config.toml
num_key_value_heads = 1
norm = "rmsnorm"
norm_place = "pre"
positions = "rope"
init_std_qkv = 0.0339
init_std_down = 0.0
learning_rate = 0.000732
decay_shape = "cos"
max_seq_len = 128
doc_mask = false
MLP neurons of a small language model. Each row is named by its layer, matrix (gate and up: input weights) and neuron, and shows model dimensions 0-191. Each number is 500 + 40 x the weight over its row's rms, rounded and kept within 0 to 999. Numbers have three digits each. A neuron's up and down rows have the sign that makes its largest values positive.
After each neuron's rows, "fires on" lists the tokens most often at its 100 highest values on Wikipedia text that the model never trained on.

L3.gate605:448535540466557535567529561547556534561513521455495494520516526535528453469494480497514558590514550505443588465526523523506541512407492440489520482558510585511473585542492552481562514465475474500486507463522466467431440499469503520509471496538442517604504478479425512518488522503569495505539500527527397486525475471495452513446541481593472608484478489494540534435503519526494527576498525453552542461472508519543475447471472527478451463497474503536486464542534493497538475551416504441430571495528457482584492501540499542498523482493550521548507555490547479485464451516520424531
L3.up605:498528469433478517496577451490481508490465500415514498496436490435528476517510457542454472459494458448496489548526497505572479497448540495593486538521448495515470557460512355584478511483455528471524513415475441484493533464476539534459485557471443497448560489515443451491447529525518488515506471494424523477439448511516436464466526472479517574542570468531519579485457524478546532506529474473534559560516457485567474475491440613516586477522545511452500472487527473433486567475502551479484491469459475563485527487452480555506488525535517432489502514477515475526533568558546466505
fires on: " and", "ing", "ore", "'s", " single", ":"

L3.gate244:516518536511575466507515520493474472528505541494495478536480497447486480581598482549456443397502459423492418494502508462526452418443504416549504510488500439490478451518532507454552488515469539497558476497504428513516525481493488502558493498504492465516455560487476564556489446509519572432503529516457467525494439469480504464515520528401515467553434509503488515533572567507505447442488525557505503488498534488485465547554529422493468370478559498538548528543538492493493588492550446474500500510503511561502451587508490509565530519473436522483456431495478462549509450500454451452
L3.up244:476483487521529497494497570433475461500470480583488468438566488474426532486423529494465448514546468415561450567520543533486521493515471538447560543554500580511485496476525498463480546445565486492487499485540554521527454492518504507508468481566524489543556514504454510501565525430549497521542524500399400511549470508515492498526468458495454524496421459477463553567533525572568458523479501535508531438516502499467474497532606480513457430495515482529542466463511534520514506559485397477517476554461570472450449520413478484538432530467496497586514482456498493458511476489555466532
fires on: "ra", " de", "han", "ost", "eng", "i"

L3.gate941:461593521495525488490565471445435530465478527479485539494485474482508530447511558515444489451573455577493551508497478462439525493491470477472535475423473486522471529514529438474532504507477486465527474491483515525504488440486434443527480492474486500496493508490498526411523450494530470530478548478490454566530522446462525517586525521519510488491428516414568463505499506434553483519519555576528463482464574503493501511505482468491463566530505622491538604513472488607565520559447482423475490476461535506523456510454512516513466527562542542503504504564574562622475437506488523515
L3.up941:464510419493499524429481480464519509495478466523495603573467570475468499510530490480518494456453467497463476523477391583528494471458515467550459482482495578479468492489443457459446446579450527456529534539439494464528484476489532458500499545503567430524486532519569523476480513515508530565524504442567467457605438482500513615515530496452514441537510493481516470511513494478503485582524538487470546502531450537508571492511486438427463484569498573548454531529400485468560484513530517522535490487430480482516522552537500516522476524491547462451549459432539548486481520527450502446
fires on: "N", "ol", "195", "for", "\n\n"

L3.gate372:521508545577449483479446455491501425542478511470518498483496461514491516542505521568508588442478458539550487498539468476460472466490543470512541417439459446526495505479473479443450507462487451525451541398510473452447554479543580538487500492498600480519473495473481515564533525505473512573452466523501497504507492502488519472424501540515476477554491546426423494525438529516487485490461463469536512454512603517445530467480482612492489527500471420464517540536504522420520477472463535516486538429460532455515502448589470538497483492509507474500458521436608564426469512556504483469
L3.up372:522404528551447479515517430501455448544446529532454527473491498540513516514574519461509502518438438472500523451526526494481601490478550434452497491463409589525479495545458449403487510529454534457401476476467506495475473535496529521526410462484471482522496487509560488515482443479540455469497505552495531493476491530436524460566524487566494474521479507500481486537437474479553500527514584497420550576506439482509547483522406463581503566488570472500507457508536465528440484446555433570494487518468484459533472541477470529529470491523540465551540492553509496509541481449513514568
fires on: " was", ":", "201", " were", "age"

L3.gate176:401514497510528510532508537502479532483489571514458522539470499563492565484540493511415495508487468519590567491505468493498492403514512419515524489445467468429452507578502504516529513540493533466514468451486453539500536528470519491485510490549445453516531553573443505507514483491523498480527521426440480543492509487607457477464524551477530552471490510491527520463490490512499497500449509496490564494515485458607402497444525511497521514532523559524515573518505579512498571582458506519465591530460583442516460524495506486509506410556423500508471568589556499511572485563477506490
L3.up176:463471424512492500467502497533397556540490586462554486468465488479553520471451490549439461463431545525526561457518464511481562513530532478469555461467419508475523458496516576511478511562505498519501520501494493570524602551481470485428535534602518468435476511500409506517535446579533478492525578435489527523446472520559454500495502526502489519502494505547474583444534474443536484455471482525409579529522502517543461462462486468497536508548489515472531502463549533554537507592509502518507533555496465477496572529482530456520526468475510538505457559584541548530502544485539521535
fires on: "j", "o", "m", "ic", "ep", " co"

L3.gate38:511600515434522467495526502489533448443441572521470525488523481552496544470507524471479440472498541476495447478505493471458494511450473574510455532429471505565522431506438487488464559529454497468518493471498463465491529526511467567470446496482559524572518520467476565524501539573522516528485476424504529515604439490518453455463476574545571421549469545506507486441432501402551501487449523514492512511509481507545469461450566520512484484431482504516505494605468441496596485574464450481498512506490571500507486553442451498462454485546536466466504539464527545479542552536492548555
L3.up38:504431453493451459549543467524513501556455458499561488499441503459495511568528493534483493479460472485488515526491507466490516498518437586528490496475423560482485535529563453499507546452495452488457477513513459550481449510510477429519547522505525449499538498430523533404439437491509423461569431490556492498512482475525539524423434470520511524470474401498556422441431572461461542468464510590480482516551455530513403458468448522464489494471525503475486455546561531556501511546555467474552456442524505562518481521483536585497497457469488509484446517515537539555460538469557516554
fires on: "al", "ol", "ul", "el", " or"

L3.gate143:451404488546477460465444450552467516442499530452499529554532488504559481498496514427472490499478444484510579493557522487532499446553474392476456522526498467532477498536426441515518459530551507463458544448442553537445512525515521486560475509468513483505460513545547447519505456451406533518495495444502483389507486499505552536468502497515502438477539496480459491501522423433440507440540516472535429517541505492440563592459452560526491492534494538497516516541512516551512527468496542574442526476541450592463470546478561525553456464541483486505541528537500543452586515468538515523
L3.up143:438494492480418508586509510550581496519445574467479427537458495513520535430555454572515505542548454498532456468534446480493479493541482524515497465424443486517431473547456540542522461510531516549450476559519500563507585502453489502446554397525468523450588560544498555496480542454487487514483495503499416468583572517470505432481445508540496464490528557511486501525499480463429493483434517497520496495493493464488481578526477501554435467554531507445508478478448447505516481421472471521542477536498454522507426521487543503534475497523505478547595466482508466478533485536470536585
fires on: "ad", "id", "r", "od", "al", "ud"

L3.gate51:510454544498491476606488495470525596539464491485475534448433559506495574496473547563476546506530517487469512421426501491491474523539460543453559538539510508505564551593546473397514437486500426529467468512589431451506497499532510431492458439471422469472508458529475508477501571485567499461510509461511504508478511551531552517465455564477588475520439507430536461439438519536477519534509477466536539481497553508506518487503514502520462583495510501515504500561457547511530436536415468514434493486548467460528488521556500500481511446479461541452506563504589546462492495506513508505
L3.up51:522525526456401479528469503488469473506419428518527520497488461509406534515476443571489484441545415491506533551522469547531506567458477500485454445492415516495460559504472466493505464474512518504451516431475507523499494442482502522490488540439526545574558472452526575495493529441471534538471490441493519541502507484474488505526496498525521538468482512557489464539447523513432470487416447540572500512462482542429488475511487556553497502506481531484560493405537587479418515570556493524549541488502522441523513477528536538518486480508422484402545506435456499621504537535468524531
fires on: "\n\n", ")\n\n", "an", "h"

L3.gate965:534534489522498430566494588516601500564507513495527423437499503553496531490526500522496567580473531517506529543531441478499449519497434537468439503572544470499493506538590487507527458442416523495516450475569463511467473516480474489506495489499463569531467485524481473424584501451536451499487524417527523505538494455484536485491493577483515504593428509470533518462429530503506501541531535496476538426526514493413507510461455442537460501509549463493491568494449537529502475479467456550469477449466537468423518464484504541542453425508524495468488532526539570525443429513485588538
L3.up965:400503501541524557494506541452482467521551493566502542557547435450469466471481492525501442515480495514482486549509434489502490525537487454437535472434499586467538491438495428537457544474475525489502514471513460457486502465433487470455562513507553563531457506564473462535467571472476528574513525493490478535568550463624503518538466562497524460470486475458579540471515465527494521496466472481513497529505508549503480483482454494474508501556505489488489624517540482532531494525419565594511510445455497521487557560548527574566506449530501482437553559529477502599527546510524522470
fires on: "\n\n", ")\n\n", ";\n\n"

L3.gate313:459503499447464555506502519434487503417520509525526512456484503486534502508470491494484517511519518422500511505486609465484468485372474461468499556531529461536527513523392500424543496435506521456522506521507508567439420513560534507524515501445461501530515460552536486506458449418510558515517506476506485498420513506493479544404497430572464541512505472493588543479535483504436565447463510543469500406441578457549463453521506492481469501555481473494520507554436472543521486427515487493482484554505438568468532536535499511459560493529463476570495504544522550503463523423462462516
L3.up313:486597434490534501548462536561496548481447491481518461504484516470547448505512486534486557492524515473491540474539490523560504483530488496467516465557400516497499540471492497468546501446492503492492542434550427545430540464480570476509509484543416530520569429501502509524485537494465488466418533470465454481399551399483447478453490459534464523515485457497549532574525542490420519551462487471563447553468490499501549535445536527445531504549509469430582559494469452570487510474494546517492488467578490597498486436533476459532517511487474557509505508488504482542397538508486460542
fires on: "7", "6", "ation", "9", "im", "8"

L3.gate424:484533483503548459511497483492454499466411486510506582512534494488497498480550517482446426558445482494484428491575506524520515487437514465445551536455449579501407533558460466449533495458453557564492464507506474544493469468461479493509530525466488507454507518419474517431446534510461535563552494478408598448533446449476472471531502414512420444527534533493467523522505504444513478522523461462492523561524513453609482512446521538449488528519465456486549519519528422499525505492516435531508501448468532548465475477488501566474583428531456474488535555462509493540517516537534565444
L3.up424:414519515494493514491536429527443496455511493466540548564501488446511456509544494546506478520473408464446539552516532516500529533485496476545502506489423449487448546544530489520556409535529529480503459464523549461526515484409495496598524573534460484497547543489525555453487465568470504465531528479511471523457448459544469466556597485467490541435539570459443520480536526564461435533506477469515539480551452480539530526471497562486542495470530553488482530463508484533500506473487458472544547548507562558437503508485444505496471484515435425495427490463478471475508543504435408389
fires on: "x", "red", ".", "ank", "2", "4"

L3.gate743:498470517487507431488513477435530450446468533506414538415415469506542469508472560456521536455522418485539496519414469542446472513468468525485517535498491539504511483485528515442423592499504528447509476446472484534499508546466540569517557501502487565575529476498498513500558490433526486513499492519550448513502506563541560476552548520530492543479498496499428539455522468503540531518521488529535498524453499491463443468523493469568488528488418477455503555498464513412451481608564548454428480514490527502511390541483511443482526567506552467512445494537554560515491466582565475525
L3.up743:471442572438480475463483432493457474449520502537482515542507459516508448586490504479487541516435421519551523478446487457560486582510506475547494493460473455527534488462525390522515511549506541587585496456470540564477532435448490505483448538459511521557539486545494535566586482506445561489514549415582483498548513531589512438508568565495527529559502470493495509504551494562555498536522435465498512546471511444506519481511487513500509514554542457453565531469494484524482553446499541462510439508516466504529503508517490426439524503493476486483536471507507530597472430536452537465
fires on: "ist", "or", "ists", " artist", "ors", "inos"

L3.gate302:455517526516495552551558548576479457637502537517525531475501503511485508501580476475529592503454443559512476393505507585594516547502519560489415489517555516549493453484501560451501490501478594502476505514529455466522462450446501525522513554428533531539483520571479508511466524518564514505504477443444482502536478484484502509518478476555489553517565483480483467484433495499478528512523481530508493491501467603439484444494525499523493549471443484471418515449570492570543545461486527488508517500492566529469473461485546532445568475508484544534395515532483556455491510511461442487
L3.up302:450562556568493547500454485487440489495570544504482560532558509534465513501499476473502544512519464524501486559555475463477498439477455525428557533450521588536526549488538554485488473540508509509533544525533456562540456527507486549433530497455573453490563499457439520443491431525508482485573501435496497496525497468549503500468506423560547495531471380525459447461497501454538503481439597472421480475536482529483522436469498531435527507472534492480539504557542546439517501519511444476558492484502461458506552602476466517430495478557547518508540566468465454436495516541452482474
fires on: " m", " place", "E", "h", "ov", "it"

L3.gate381:437531479433588434490484487509492526512474479541536542458426494493462567559500483497437454491500486519461477439502507473545445513462495445448480491558488469450511532568458462483563563559481549494474510507465542505437495415526473514498512487469500525546503491564458516484441486427397483482451492468550474508476528495518501554458460561500557497551495498504506528482517498495486471463506502512504449564536519454447529501540530509451542437473444522503523518631526428515523507502439479475453486447491447568436461526471557485414469513495496478500431524434556511527539585430546508590
L3.up381:439498496446454490600509544489548483508548545473597456507470536484508535464514479431498449500563539472454493503438489530525410443445470451457517496511447521572512483556564490476500494524454550462431500517484534512514473521470520519540513545397503426493546472498461536502492507522515526533507487460548435488468454531520461608492489564623443559464527502584489453544545510401543423484520489511496507488545492543555556471535459521447497461473466485447545548526490529524455530482471456473522487517470496488491472539524450523455482472542435481581500523492553466532524559480489480533
fires on: "b", "ol", "l", "al", "r"

L3.gate569:485487556448552425485482536507496536465526548556472506550507445611540551480491527493511504500477465537518500493459453511515410522423429478504493465433483494518553475555560591455475504534563495514509430487484480558478470498494562511531514490406477533464524513579535532508557530506458493584494461443496502475524469448470554491490491512497531519532476470449552518536461511534516518532578472525526443413562534541521473451472459465456489532509563486487433530526523482438549505500489504539494570456571497404546439479495447472424569484530450573546501545566475503480468479519504526490
L3.up569:525452541452560521502440547512491544490577513515530415500539492584515471463372516499461511495496537521525504516454463489514455592493528433491520500478505525519479502529577493514469445518518480495555433515497453477523435492523511468537502513468505545444507505571542473524547535553391534561528524506505534482459441493508504522492518480544505511489555506508499522503496517536541511526523470526446403448531453507512558480438445520402471478550497495557514488591553489503541570511506478488455435399550459513494499437508509414512581504500485603503501558505484554484526502455435507538
fires on: "ov", "j", "ep", "a", " access", "iv"